{"num_hidden_layers": 9, "hidden_size": 320, "num_attention_heads": 10, "num_key_value_heads": 10, "head_dim": 32, "intermediate_size": 832, "vocab_size": 8192, "hidden_act": "geglu", "norm": "rmsnorm", "norm_place": "pre", "norm_eps": 1e-05, "positions": "rope", "rope_theta": 2640.0, "rope_fraction": 0.5, "qk_norm": false, "attn_scale": 0.177, "bias": "none", "tie_word_embeddings": true, "parallel_block": false, "init": "normal", "init_std_qkv": 0.0228, "init_std_o": 0.0, "init_std_up": 0.0228, "init_std_down": 0.0, "optimizer": "muon_variant", "learning_rate": 0.0179, "lr_mult_o": 3.0, "lr_mult_down": 1.5, "beta1": 0.93, "lr_head": 0.00976, "warmup_steps": 200, "schedule": "wsd", "decay_fraction": 0.947, "decay_shape": "linear", "final_lr_fraction": 0.0, "batch_tokens": 131072, "max_seq_len": 256, "doc_mask": false, "train_tokens": 516700000, "max_steps": 3943, "dataset": "wikipedia_en"}
MLP neurons of a small language model. Each row is named by its layer, matrix (gate and up: input weights) and neuron, and shows model dimensions 16-111. Each number is 128 + 32 x the weight over its row's rms, rounded and kept within 0 to 255. Numbers have three digits each. A neuron's up and down rows have the sign that makes its largest values positive.
Before each neuron's rows, "fires on" lists the tokens most often at its 100 highest values on Wikipedia text that the model never trained on.

fires on: " —", " Blue", " Red", " black", " blue", "ng"
L3.gate733:106082123132112079120080067134178119167106160057136138147087124107119126130092161116158105174124083117156095160167095118082120108135110095136075138176104119158146083075143154183161162104169145161145163074133074132150091156108149103097146105108148103110106087200074101076170138180119084140
L3.up733:137083171151131123072123144073211122154166103151128123104141141114075136144168105184128169101131136115135070137118069135105130113132177142134107134114139148143129183113078159103126186128134119169094130097108084101147094118109132167118140133069209127118162183127135142185104135134127082141

fires on: " =", " years", "s", " days", " months"
L3.gate698:141151140132114060131116112162144134130054115117152094199177090108108153099082095095125085187161150139136127108100114126149083130076166151056143146148133105079187110104161160158110120111122115100092129116120096140103134137138107072142090151137105058107151117174098098117117168164128128153
L3.up698:136143133124140082115119095179169164128105076105137142186081141114099090116112093141141099108143150140097100067187022137255168146070143074190158195180124128113152096163152146137162124131111109123139096054071091145084123136131103121063158106107139140120118149136116127153158107087122133103

fires on: " top", " Top", "ept", " prevent", "ram", "ev"
L3.gate203:124136135081158173129091155165092201193104140135078102118141133101143138177116084155153118108115127172154153123149150112139116064108112133118129163093149093125140127191173146154138076151221151073134150147113122102076151084124133111119126147151144148194075163129168095143122106118079132134
L3.up203:104159084150136136112188169136061166190152142160156140157102133104094168142120150179119156104072127112123130100142092096167102124139073141078074073084133133128123121132170152159136090137200120159117110075096136088174173140208137075104114192080175074146163145085083107124109085047090166123

fires on: " in", " from", ",", " since", " From"
L3.gate533:115117075158114070135140176146152154143080115099160088112148170105112158109114105104164108148128083088117137130141152155160170103193072176126048119176165100092081125099149168100061143155142104111123117130140120180173120135132098172129092136137158140140079135147138163122152169174155151137
L3.up533:127094123195124109152151145222076125143140110090134137103145141141085107101164123132143145126121120128133147141151146149133135088152080119121060125154115152087067143101120154116076133128128097101105168113158150149088098164102082172181117182163106177095102114183098124125134100117081155154

fires on: " of", ":", " It", " following"
L3.gate33:143089124043164167089161179099078096123097138082138156132102128184089135094125166134120167146117188125106085097084075112095165153129094125092164096127114145145143143106110173144099146114116202140094142140146108109110098130114133146109168167120109110128156112080094173150103107104161120140
L3.up33:098147160143080136127164076159106095157079163141139137106147106141115118172193163148124065138118183131087124162161129099144052088108065173097164125154131115131099080128137112067130070136156176133134126157186092164084188103067126177071168149094159114167129088159113160152111117182082131150

fires on: " (", "F", "M", "S"
L5.gate356:166085094119064169100175157072144164136183077080149140136125136143151078090130122074130155153122194105165149167102112131072129138117099151084139091151157130115082179100093178141080090090146126099164144102148136168116098154105126145203134126090151168071179147135111101081119162077166110163
L5.up356:127092136139096060089142122083164131138102085130107117141150125100089135124153071157139097118120119119122133119124155112118105151209149144155067146147147122143123087082164112093097149067126107124159162061119164148159128117109133129112159164141133107082178140111153103121173160115146172160

fires on: " of", "lo"
L3.gate266:123123111090111121122081160171165137092084109101098132119109083146128215055081148102050167161094137143125123173163132130151153157179121147139115112117103115168145073134164157071058064085139196183153086157140126158150100090134129171161151103117131103141122091183135131118119157117118182107
L3.up266:140102135187085158109140161182137077128153108148174120198073063071108111079137126174075155151120124163147100117101127103096108088126128211077116139153183152084138155119200123161167104104085122127077112089176177082134161128133143148179183168122145088123203121123098120117127132144131153083

fires on: ",", " made", " that", " infl", " as", "."
L5.gate569:173154108150158113181136123106116191112205116090195124202118149118206108184115145166093113150145120125111146127108096153135107103129130152108169121101123171129109140194184118152139176067098165109140186150128088164170090116168069102128142138088153111153131075127091150123102122174134084151
L5.up569:083110161128188138137129140132145158136160140073106131155107081132184098173127085141066131115132095165119149134131102159116143084176121132138104072074182080164133066180164122131135107098111183147093125150129105116172058102159075143114135108087108140095140104116107094154113150171116128090

fires on: " la", " Ja", "le", " des", " o"
L3.gate605:090117086127093129084104200147120202119133192067126208081188105122157118154140099105105101172153140124122069092137120101119134168101159121139162116148138140138090088127159173105146139137175140105171146083126150142124125146129092161114156138121107165126123138096116189069125077137176159123
L3.up605:161125123164158104144144145136093102138158056140101167115169111158145117141142140088144163163164115076127079102122149094129146102190113167132202084125172108163161112133076138108101135170122151188114076150152117188142148121145098143071150102173154172114178127111140198158164137090146124168

fires on: "'", "s", "’"
L5.gate152:100133093167086142153132095056121123159165152117076113129114107088154123166102143112111066160142123094089131157120115108104143181136132120105160155112106165132183161077140135140115114156133222076127083133117092111141125157129144109179091141154112158116107140149109081171102095151118091143
L5.up152:143115126149131178053116126136130129140117147149053129141173091084110111168085195120096146150112094136138103148153102197100131096133111094174133158123193171109076087112142074208135142122117103129112173069141086102104138112099151098141140129142172105175097209109129134147119066137153130111

fires on: "s", " a", " an", " his", "."
L5.gate624:160127149156118109155109135149112142170178106085176137166127103118094130117094163149207099139151141117132137108106125095122099131164123124102172125116102093204094071115120087133117099083158155129152104170109133133105156116112183155198150112114118162147135075081164079176092198127193152116
L5.up624:130114127185146125118093121140201090133163149120118155108150106153119162123146152169156153089148127159126133091078079167096070174117176118132153157089108173122108113134096125172118101109090153117120113142138129073153180148177162185118162130131158155099128097101119113201154134198093128147

fires on: " p", " research", "ub", " work", "s"
L5.gate289:142166163169093161122099152064038122073147170179077137129162113139067152141167166119147125138091111135169138176110157122110184127179170133157099186122103171091175088153190138165153128122174164147113144138155159109201177114134106158136169110110133146128106126160105137121171113157140128108
L5.up289:168135122158148162146132099110075130078150095124134121082190114137064153150169125091080159148133105136112124176111118095155109192175103090105095128127127163129135119129167091163095092148159127096094151103175146097103100086117138167090124104159172139118130126125145116153127153122133159116

fires on: "n", " sur", "h", "ou"
L3.gate277:112098117126126145076124130174095131076114097146111105152111138112066152095031081150087129149163063115150118192110127097090124180127111123094163103139185116102092032106162171093120112096200133149190142158089123098111158111095111102152113134140126064120154133098072107126145145145135116130
L3.up277:159149144195158121109174218046125077070130170154138104146117133121145111119128097148165179141116113131205175168103122142083134147110178110178138097144118165117182092122145157079126108148139023096161129108161124129128123162055168147090185136162115142122070088116096141135129088095171174122

fires on: ",", "em"
L5.gate641:134117102114092147115109145111113077130129136118121156120079107080143097165102121128077124140081161098077061122094156122132147161119072140114116086121130091086109105122188177094097099086103169220168094127160114106079152132137120139064101177175160144108150095110059148182088126101159200215
L5.up641:088114169142162159180036152135134169137145093091137229134148121088095120145171150129112146117114148135176137143166115112138170165120131130126059114106116156147082116101121197144090104109171158145109155097128168151103095147110121119131175075154166128116140095130112042106150092120137134154

fires on: " \"", "\n", "\n\n"
L5.gate823:089080158083175166108086120168136119089113081111162189124137092151172097121111149220165107141113137172109130145036121128137115108108136105129099125092111127097084169162168143150156159130095222126113185101154118218109171117146090101110099159069153040128131129120141064169161108158156164082
L5.up823:158156114141125148132133117080148110093141152165104117094173183113096138078189093114155156105184125072118141130083133092103131152131119115073110150117120170090115050141146094179165210140113167141169098165184189119111101145132105100116131136200151148118132047148138154136141185146124139168

fires on: " Z", "Ch", " Ch", "Z"
L3.gate545:089168172131141139069127140157123076093091076096104158142111177103148136176120064140140133165171125124128124145094122144085090156146153138127102117108106152068158127141137174161153166139113155104088184089122131114159123132165100181178072137159143094088126146088102136092135153150105083144
L3.up545:123129135160170151086048147125108068132130161093139093163101164101150109158131109144126142190152117149095071129155104085044119155147157169126099150112135137174118163134112138147108155110081108087160134114135130116112111097138090157163084150161123100080151114115164119136156150108162183082

fires on: "s", "nt", "c", "-"
L3.gate595:192136144135153096099105122098131093154018126161157141106167105092097103080144105161169153160132142068090137059145072100093127139137084115173132091129092165177130135061146092120133180179135149146152116087132176121134160138161115104134111119149138131149139134106128112158196142113142199081
L3.up595:146092142079109145105138154082144109115103176117169145097143116149132133115122156173163156126130098107138141085183115144104133127175137107211084109135097134194172134122184110108091196100143172112174106075100148145180131095189088103095120101085155118158078079164170069146179125150138130143

fires on: "-", " \""
L5.gate148:113100088116125158111106147147066163177120100093194159093203121139080054068159082083160114166134139147145163119132145136112080112118171167145086160069119164151074123085176128196150120150123111098111165116121136184098104138102144147139129171069151100105153114182144067095174168105175167084
L5.up148:153172102095112154145171126160144124192167114094159104122136095125165136112123144110143121115129130141217135106177116115116108125152159132105096135136107134179127079106151138084103131155116123123182117113167131171093196075230095111099082132140112134135133116131166160122134084145196134139

fires on: " had", " has", " have", "ve"
L3.gate798:152157064115145107151175102146105115135129167138126102153131055152152162068049164125171103141102169174102117116052187169091130159140110132125120136114124128067112151149137192182135158123113126093120150115094097104115170194148143142132162113105145099108105181092134104192089052167124157087
L3.up798:189130098138090086141148070148093129106118151131104109109090134116112124105132162156146123081099157173122157140058158136106127118145092134149140141085119122089095136140173135136194128117148158121105131091122168099125133142155131137120114135139115137135105135181143088114059117120208137087

fires on: "t", "s", "'", "ll", "ve", " I"
L3.gate678:146143152115071139100078076178115101075070119171176166079169103152125159162163152149124124145121111157142130093134125106179133097098162154108155190116172106096071080120159165122145132109140139115095160170129100105135074193124036150158125094140196156114087115117197111145100123145070109131
L3.up678:125098107125101140096172111200129113099080129141151179133101140128131177148130108089083140117166149144167152172119149128128159104086128153135165141148109146144119158067136116180102117146145149172137121141192121167122065113117114126145107131159112130130081109132132100114103088129074164162

fires on: "n", "ll", "na", "nd", "x"
L3.gate30:128091116105164133113113137102145138105113126152140175137090077085108139135109120085155123121092091140217165137146155082118100130074057132197131153131135127113151143107125101110124072126158131138065119110120148150106117160166070178166149128153135100127087126048096144115114119073143157171
L3.up30:118080094103124101208168154091094128055129074155122154176116140072136084088087141106192172134127113075109171093093139098151158183111148142181103124136130115078115119130139145116180151074120115100084145118106161171142082128141105124145077149130093073087117124142155137141128073177138161166

fires on: "io", " so", "so", "co", "mo", "udo"
L5.gate605:090116143120134103121139086120115080115124050119114137077160100103099121131106050136157176137120147196128133125130162120160143145120075177132145168128089106192126086105105060116144101080185124119110091053139116111118098153139090094187070131092058157102114137137108126110091153150101090071
L5.up605:093089074115146113109126110131153129142119087158147133146099142149153161134068117095174035137082165060133077119125090119101125112140119132107130098078080125123126071151081129159114132163125101124168175134105105067093179123080101194136104179114094108152149164183153125113104122079104157152

fires on: " =", "s", " of", " part", "um"
L3.gate469:123167081102111089097111114147171117161106132168121193173127150072103107109130095189050147118063123130115138139160154142162177076146147135120068094100137165118128091134142149087134091167168123135128079087154103092103077124118181110123075070210103141111145144177139130108152152078113154137
L3.up469:099169158112134133078132138134132117119152082140065124136129157215152178158095174121151120130129126105147150190097127095111168170115133201070155121146081113153154125091119146146176132131134096139113134091208138138153118116142122157221087115130164089131154084139121091143163084108146148170

fires on: "\n\n", "=", "s", " in", "'"
L5.gate382:097107063114090134123143161106135119141141149064100124113105074125124103178087119069126098174152064178135120151153119081132119195122111185140096108167113157105156127084145072130091103120118141096147223139062171124173104169159158164227118149169122176108125064077074071172093145142129153121
L5.up382:099097055142169091123119144119123154126110130080088133177089142144145197128070120148148142250157117107070140232157085133124162155165139097083129128167108140136136147094149097141126142143132157152140239114104159112162126126164117097146147110161089152170131165156100191135123073136094134100

fires on: " v", " V", " m", " met", "t", "de"
L3.gate264:190106124097102103104109144144102112145097092178185123158186102147092114115106106117108130173111084082187095101145129145081161068170102112141124203100113105152110086146141142117139182114149128111085154159129137095125070115071120135085083148099149192157151146169155148168160137154080151125
L3.up264:179182137113131127144115132157118155113137130099180129107111113118133144149086159052089125154121087108156157208133123124089080113122116192177161143122129072119133136089129112098157100108119130081185128083112076127119129120182113142158113146140139133132157133171099066126092144165139152096

fires on: "–", "1", "2", "g", " State", "d"
L5.gate121:146150095114142095166105048109147126105174130206081182097124147129132102132173142152099092092076119121116168138115047134107114142120125101076080169092141073146170159155186092095104091107104172161139069092089120111129141128096114128142127121104121085166161196115130103108114102165110175119
L5.up121:088113089142105074128138076101108130148130208126100064157159132110173120032230106117146164131107156154141135139102118125085160120113129101184100093092186164085147171122123158154141135115139077122118190124066160142108103181148130101192151079116137071155165146123137142182108084131179167100

fires on: "\n\n", "\n"
L5.gate262:102144108112174174098173168172144130096186123164125125113192164144147131129123093136114117134117142154138123172073173142148048089158104139102119146150095097135156080151124139154143158142204126105164159119146119074127140139156126154158109118172126153101119123126129093107129175165170146139
L5.up262:131124093166201130112165126173120205138133097170113153098166164154115119112197121150163104104091112108096106126111078138138127081126136130096106157162117138082136127146102169158136168152144146091163148126155144167138046131122141165132099140147143117174118085129105125081146102107129181148

fires on: "\n\n", " mo", " bo", " Mo"
L5.gate106:131171162133114178129181105099132123164128143102111142173211118117133081175139127122117145106173084093161096101077164108132137122134145106165160097107121126156120121165119121141087155114157069188152167111102146148168118122090130121143111056169112201144115188174143160151122132107104087075
L5.up106:152135083096140114123123076123181140098089124106182109125184140117131085104150156076090136121147170154154078132128140093088100118087106117144187087147118142090155114069125090146072169080151115087173119158130151108111098101138156090108175055125153146099129139137133126145090162138154086174

fires on: " under", " in", " of", " to", " by"
L5.gate162:145148144152080087145146169112148112089165089106136129109193111084176133100122090121098128186099147103148161152144162174116103113140160167137142111138198163157065133155171127136170141080113192076151131157098158081151141096099139177111139117120176139061134131156104157080141203137129144126
L5.up162:205136164163089171111113174124150063092132146131141142073241141088097128152036133088084174145133087183143083074103102080122108110162133204072109067133129106142132171131178156124152139140139159108084116104133139126128092170132118154124196119136111192138145195137083174081112107140101086168

fires on: " \"", ":", "\n\n", " “", "’"
L3.gate612:135136151122143152137170156139110157120114106088139159138142084080141125116122105179150125120106163168116144158083137155100121123077185126218134135145105046106127123138135157135120169168111142144093137105139136148193153130091139131101184123103128098086123148102075115170088173100174176089
L3.up612:126081132160120111065183115168147143135170142085157133111150063072152158123111127224142154089151125151088127130123180129133157191087146097127153132103183091136177152095147126090106157114093108070152149146130162155129151179122143163097116144124182105093147106132120102146063139169087063122

fires on: " is", " was", " (", " by", " of"
L5.gate831:121136144085113109168079126123088124079080163089131139135143076144143168084108141191107164138133125097188095135147069126157129148063093127132123067143169125127137140111175123131153086115107190134107124148167156122107109161111072104106102184159115144149162123144165115132122084151113130142
L5.up831:124125143118108104145172150134083117132110212130139151169129152143094110044166096158174122139151075102173114120134080170098136092111093113138142088111132083196099141157174108105138127113053113149172100138144209093153171155112116091165104128152164153123140103120143088138147115129122114180

fires on: "'", "’"
L3.gate236:119129160140166098141105131057131091150120136151129133135187117064159116161113124135141125111115112109129129123047122157138119112137165088155144145187130112137064153095188131073080147164144092143124079091121128052147123155124095191162166183113180124129137142136134145108105183165120168164
L3.up236:108177159129174145101119131138136117148107145170074148117167110103128097178142163199099096102141099128114081123141144125149161142169153091153104136100134166129091130132146139090134133162149100163115124113173133114129113129159122169154160173136116080129154089194180106127095105100184148157

fires on: "-", "lo", "–"
L3.gate517:132104098126095089134124112180163104156137175096094179187108149111122106078162048118185099079144128129110099141188130097100168168131116143117088127082083099129158140159097117150143139138059162184085160109108146090157142130138086133145101118099128123128114131097161117143160176134156112120
L3.up517:166118102094109130127119162099114093105153164107213108157160114181146121086117102141068161126159144135172175192085059116156188124130136142155123072115128118096116051138146172174096098117163140200076178128092154092161073121120147111174122151121156127104105099116111117151173111140161145104

fires on: "M", " Man", " man", "0", "-"
L5.gate514:129181096108112107054122129152163145141174087099084167155181083110164131128133183154085121139196068118117065118208121122115152111114173154154066087118129144109138101131138140089145132086128106119145109122124087088155097113207134158116132093126145158143157081143044133143117155125129124104
L5.up514:134133152197092100172137163154121162093175104106125184113163170128065092118180182167081148139158125085188083097128158136138159104130155134115155135126106105106210072093152090077152081168125107131074097153142101159113100132140132157113086123135154126141133079112058121190143141105062141110

fires on: "ly", " be", " well", "-", " close"
L5.gate285:139109129139123121091154145193115096123128122059161167186149132151124164094163104120119132121105123113113138094066084151168088099165136159159146210116106193104147126124072160154119075139110098119116153121165147161197110206139142142104120082110133125162101065091132062099153093101170132111
L5.up285:184170160066070157123088120136123121135064133083130148155173076132129176089106167158158143116081092183072103143130155115155179159155058100112198216128140166167111176156051138120114135129100132151150124171157092157141146123172153097124117151181160104146114116168120143066219121136201167155

fires on: " or", " and", "p", "fl", "de"
L5.gate293:183177133088170101111107088081102159129171137117117119150169095087193162133132152091140098120172129116154116134131170137158129092129089101156130161103076159025151107081135141157155189124157092087117174116148137055108086139144109078144073125144100091144117110111092099077055130160102047065
L5.up293:134159067040138157120166141109148098178111170101136162188102125106129123128126114147067161145097122131124143122121102088148131118123211153198184125162138110085106087127130127159152165084106150183114148103144197156146170147129090127184139133121108100179153079090110104095173193155146161171

fires on: "li", "si", "ani", "vi", "ni", "ali"
L3.gate647:083138112122126129120147146136079081131158105117113122162123098097157076110141118157160171152187147127109075113147117128180153095131127175111122106157097175086198153146120175101094159074206080096109088145139087140093190105159131148155136125073157091149146142153129131174141117117130085123
L3.up647:107083165182144137101129144129153116139101141137136146133087130178163114097148109111109086117177120146180062137107110134107086114102135144108110201116091080135148089143123121138105072075110115177138112108135074184115109089115188181131123062069111144113083097162096122122124129101112082076

fires on: "th", " top", " Top", "h", "est", "t"
L3.gate558:131122093154107103151163138115122118163125189123108140193185157139190168093141111157111111133156118127125151125060177147165158117105075142133094122173108076148089162129063155134177063175130129102096117110145102093123124057095133105096151149124105034129112113156167124097091142052186127110
L3.up558:094132075137107133214144108151169126142053100095143115111146148097120194172181162083141143126167078092159139133120174130206137113109133138152127128202081059094191155144182120130117105126148063126169124119101162059151109078123154152176158151152115128083137165196174151146094176132116126114

fires on: " o", " me"
L5.gate587:150165120106075106104084155205103192091111070128158141130146085138090097087110111151179159119089160132154177107095073046101129145084125110138117197113133140101162146084181118139152074178161130125122137125121173087193123148132117206137136108139080146164181147082131102121121102089145136121
L5.up587:090163066152094114095154138098079184201129148118125145089146107117088121135140089130133137117188099128112185108131118136159084077104149151123193132124118089080077122137110096082163126141161123162145193106099156163179137146113139124086111090154162150116162135090107145128127110100160120132

fires on: "t", " on", "get"
L5.gate215:164112120095147114191149095116094100130143107118129119100213117125138129141116104081076152144148083066094153080134113132119156059118098156128180109165049170099130157177146120104225165090096050100093119139118110139140143134130104149096141128091126085133115117101088101158122121142179104119
L5.up215:165162137102122154109151087121141109126086114135206112025147160141138156161132107144124149138143129162108168124088173188114167129108096124087135099146108164099085149133132105129124128125148124113130159124084048100166207165135124148132137165083184174126142110120129133149113108157141128138

fires on: "t", " well", "ps", "ad", "et", " very"
L3.gate489:121131110146136123134134085160063099177118110096138160183121173109189142122119158125113105114105076060166144107173097142143140161109102026110145121160104132173153089116126169124159121125111124113122183153121178102049166143084119078127153120141141172044111168115123080098123069193137102144
L3.up489:120140137116150121117146129128087108096100126131135118069172143137136210138148144160114083085106120144136144131090095145121141149150151109207104181197091093127092093179164088124119079114140178139117179130103116131114105127145110123115184109063166103170115108085100109137061174060149172114

fires on: "n", "h", "ian", "d", "t", "an"
L3.gate53:164089140102120149121192083149072120122090114087092166171140120098124089145119152113132142124136170097114148136071188088111163130109166095175156121159106072038206131130150182158091111129129119069117143166210106141135122122105119109173131120138079139101144071094110100166123140194081133141
L3.up53:111106236147139104165137110149139129159117135116034082125161123165120177114100125138126143111118056082117201145100136122114103099052168140130118070136136136130173140133118149156118150175158145168120095150139105088058144126091097127180150124098061111093075087167101108153087192144095093148

fires on: " from", " |", "|", " From"
L3.gate93:142119130108149120189118101170099110130000141085166188118126072202097130125150162132136097102153167094123076143144112091162146073137089134110143166188086135113106167138082159128140124137092224145130155121136080145115108098120112121120154152119124137096161102165124140122084199097133122109
L3.up93:111068140113104125122150160156136104165121152076164163102084153230154135132180146123157130121168134101187116109135121158204113079158083185179173113128163079113154151121104150103131122054149107060123156129147155114097142096141118152188066123103141159134073087160170145109110133118120125128

fires on: ",", "When", "ce", " As"
L3.gate674:062109180159108126122130095142143156148124107144146161149200103060179126135138106138160110095099129086109149107124075110095122085127139073072100070092145165129151099090160090107120135162119129095106122101153140125163115086127064127097132140096140163172117156127089184068120106177098145131
L3.up674:116169134144143121152106183134149098157127095130143096071121110108123156137145069128171197127100159125101107105171143113105085055142111121160115119119186180145165091187114176083095112132220176110140114046165159126131119075150114129108171085151124139183121181147118116100141130090141074114

fires on: ",", " am", " in"
L3.gate613:101136146118114126122062098102108139073179111149100137104070178104143153108157172152133141091144059151107108100074095136093188104142088176172141121137067099176113125078162112111165093159140117131127117104057101047124169182144159161121162147169164168177180145161115118139117117125149122092
L3.up613:152178101182124126158080091112066136122183132133131201168140113106067107141182135105138158105147067163072107154099141103146116140113131123179115147134144157148072111137112055108109101163120120083076121120134105084171144106084094160123138141153189170167082154113136044144110122143172170091

fires on: "/", "nt", "&"
L3.gate268:118144092058146122101085135099130114082103133152102157084191114119063125139127150141114133138151170120140175081127121179125192150104104128129147161158134111174110106180117111117149151131090088122121127092082095255135083113170101153158144143078122131119142152166132134120107175147140190116
L3.up268:122147112090146091109074067108115135148102143159128098134139116109144174143108117145107132166147135107159162112113099108114095113188183139100117152116240162142106109183204138168083145114133129148156150133111194153157086175172149204164171135084146121157156160125127087135129188156129094125

fires on: ",", "ng", "n"
L3.gate304:123144134105161121144132057178125090122124096092190155151081110145162165173125191129175096154221119097129133094174107166113123110080135173154160111106133087088130130121117132128092137183187157104139110074143110150146107149152093177133104131166154173135081094097105109121145164202096118115
L3.up304:159085172087114093145121094126140127104133141150103132195114119130152139161159099125107126114127083074102115136141084113079139125081144160151084077079141173132151114181133127118139122097141127209112036143081114087190116109152132134082108132137089120177166125115085159082117146152141120118

fires on: " The", " film", " Tel", "unt", " band"
L3.gate152:137128180167161164172150110097100135104168193158136168105124085083095115121163127113102161140132159199159118119118171120152141157184137116129152109144150114090076204121149130120113114109133156159128104083118175158098132133141155068161172103171125119152090108093178078124202077152165188130
L3.up152:133059074138162169112152113190101078131131124123108154086103093121142072089147113118097112204131133153182143186099191134119096142131136161187145095138163066103114142157172166129132143079085119121114108113133153137143110180102132089121114133158135094175087078140127166102141174162130193108

fires on: " De", " de", "li", "ne", "re"
L5.gate193:066154176181034164145150094127133096069122128109072182178137146132155112106144089118090159139100159117155084105107126106109110143099087146187075105163154133088102121111091153134126115123159103131072115114118164085142133107155164083145120100127156127118132158156149112147210182139133127126
L5.up193:141124130126137110146114142180094142118100092101120135173129112153142116143113126106094122130054143173089128103123143119161174130108108138182126105126123123149146100132096159144152134077178142192112111125092142125140139089143127143092076119113076159161138159124125089135121198060150165060

fires on: "n", " Dan", " Den", " Don", "h"
L3.gate403:156172091181145117135107154108125164164146079124131120118102123104123174120064091165136121136110094153178109154122107106105142106141124133123150092155132148090138124154156150128152103094224127168124181161145119109133135133170207091138116097129117133111114112202141170143120080108165114111
L3.up403:169159138071139118155099089195101143129148121139062152149123108137103155127173107156187163133121100166109055161127137172093143122136097113157074143145104089153158138128087160112141175100116162072167098137137128101180102108103140177099128166136045185133127119102091105106114066069188152182

fires on: " V", " P", " di", " D"
L3.gate483:108186153126148139188161185133135140092166126174150137199043143070123130089128128073137117110125075179148106092093140119116066102125140179131174168058100163140092118114152179153213124121160143205184145133081184103169135126128131122083141139098093118076083139109133113071080149089128150123
L3.up483:149141120129138112081119137094080101089107129169145127139118108137201205094099126100072098191152096151101165156123105156131130181163147159098128148138118145102133124076163182154127177120158107130198149132050166106153166091110154151157116114101111137142093126204114181104118208110091139120

fires on: " Man", " man", " Port", " will", "Man", " Genus"
L5.gate26:189142087127116065117125150112128084115174133136131175091112116131126158132156155131115122127135081087130135133096151158119126126170116149111098103121106108130160174145114197112151153058114179100188095110129169070109084167201143130110066151042128147134110165112128167113143110087153093175
L5.up26:170174137188159143097137084126137110159170134159152149116112137119146074077127120150140111114144113069165109162106100111165150134133142102093184142128149082118125212091124076148127119155100084105131181101183112136103149124140152152102126082083132141154076079114101105106120099117148225201

fires on: " |", " to", " and", ",", " (", " or"
L5.gate28:157134148130163091094113139058100146082151160142135148144116098110140184113146124065106107161133217073069093090178160109120120150067089146154173134100136129156167167143103114115122144134141081058099128112069107102163114142172162205110118131152140130141107162095068105121115099172113113120
L5.up28:152072130103106164163125138142106158144148122128107136169128092153165144142152129129126142111148153103115087146107078124071135118078093119120161132142188049137133095154165134142134091117173128127116094098097130148154138125071179129130110132145071185112208108135132147096137139165086065097

fires on: " lo", " bo", "bo", "lo", "ro"
L5.gate647:076099038117133110149115112095164099101129114114172102145108147112163082109119103146097131115136083158127136156077119144118117137142135155063129109144150125131159166102152107146120134079168140160110145127204103089102144113126112083066190098067101064132127145206122154120182167176126151110
L5.up647:170142069137139181102124119107087153151165120098149121142142195071198081147116120134084129138119131197108044180147146131186173052188141118074115071110132094160152157110102137146086152125118158119190140137124099080139152046114205148125180146095142138112068111133093067104188126072084146121

fires on: " ra", "de", "tar", "ka", "ga", " Pra"
L3.gate209:142140081081157162197108165082149148162055077134132117127157142114203137106120103135113058092154116151095106075109076114088151117143152130102142137154126069088089124087094126118146144132148133086065071135129089137159095083167092082101161130080107098135124121167129098126132144162159157121
L3.up209:173086104147112098188141144105142119168158135118092098149149146169113151083091101118055106112131108108110104083111097107102130103147104090137143125172148105143154119087149102147132111179150145138109096146104083187123154129095140089102093068164092125139155143126112127116146144144115169119

fires on: "ma", "le", "mi", "se", "ze", "p"
L5.gate2:122209124189132113095169129149139112147088157143125163121114073158091103111144106221154119132166120097157131125133129118107087113102081130129170171178135109159108119125084131164127149105128152168110078080085133145120112208123085120099122145142105115150151119172097085081123156167160151127
L5.up2:170139105122091119078113137139134149135125193131102180060111081161070083175143122121181097145113177114124096118069171189091108141084136148137077091115094107143135142138089109126135111122104095157084115161193135158121119115171128172131175124104143136121133154122111094135102153077148088098

fires on: ",", ";", "s", "ing", " his"
L5.gate334:102077097101116092142159192114127117137123077149136136169199166109155089109103150111146126143140187137123115079087134120133094139144121148136196168214130109118140129181099103097112141172172139122173166153214163091046156084086180185124142115110163128044197087172108142098043154099152141123
L5.up334:115123137188085134174135168154144135121144152152110147175182074152073175112097161101148109093151186128109114149126150071075107204142115190111043106115082139138101188095083155099127138134087133094138075081114140145084139109144142145168112131125087129142142161146099135130092139102129144130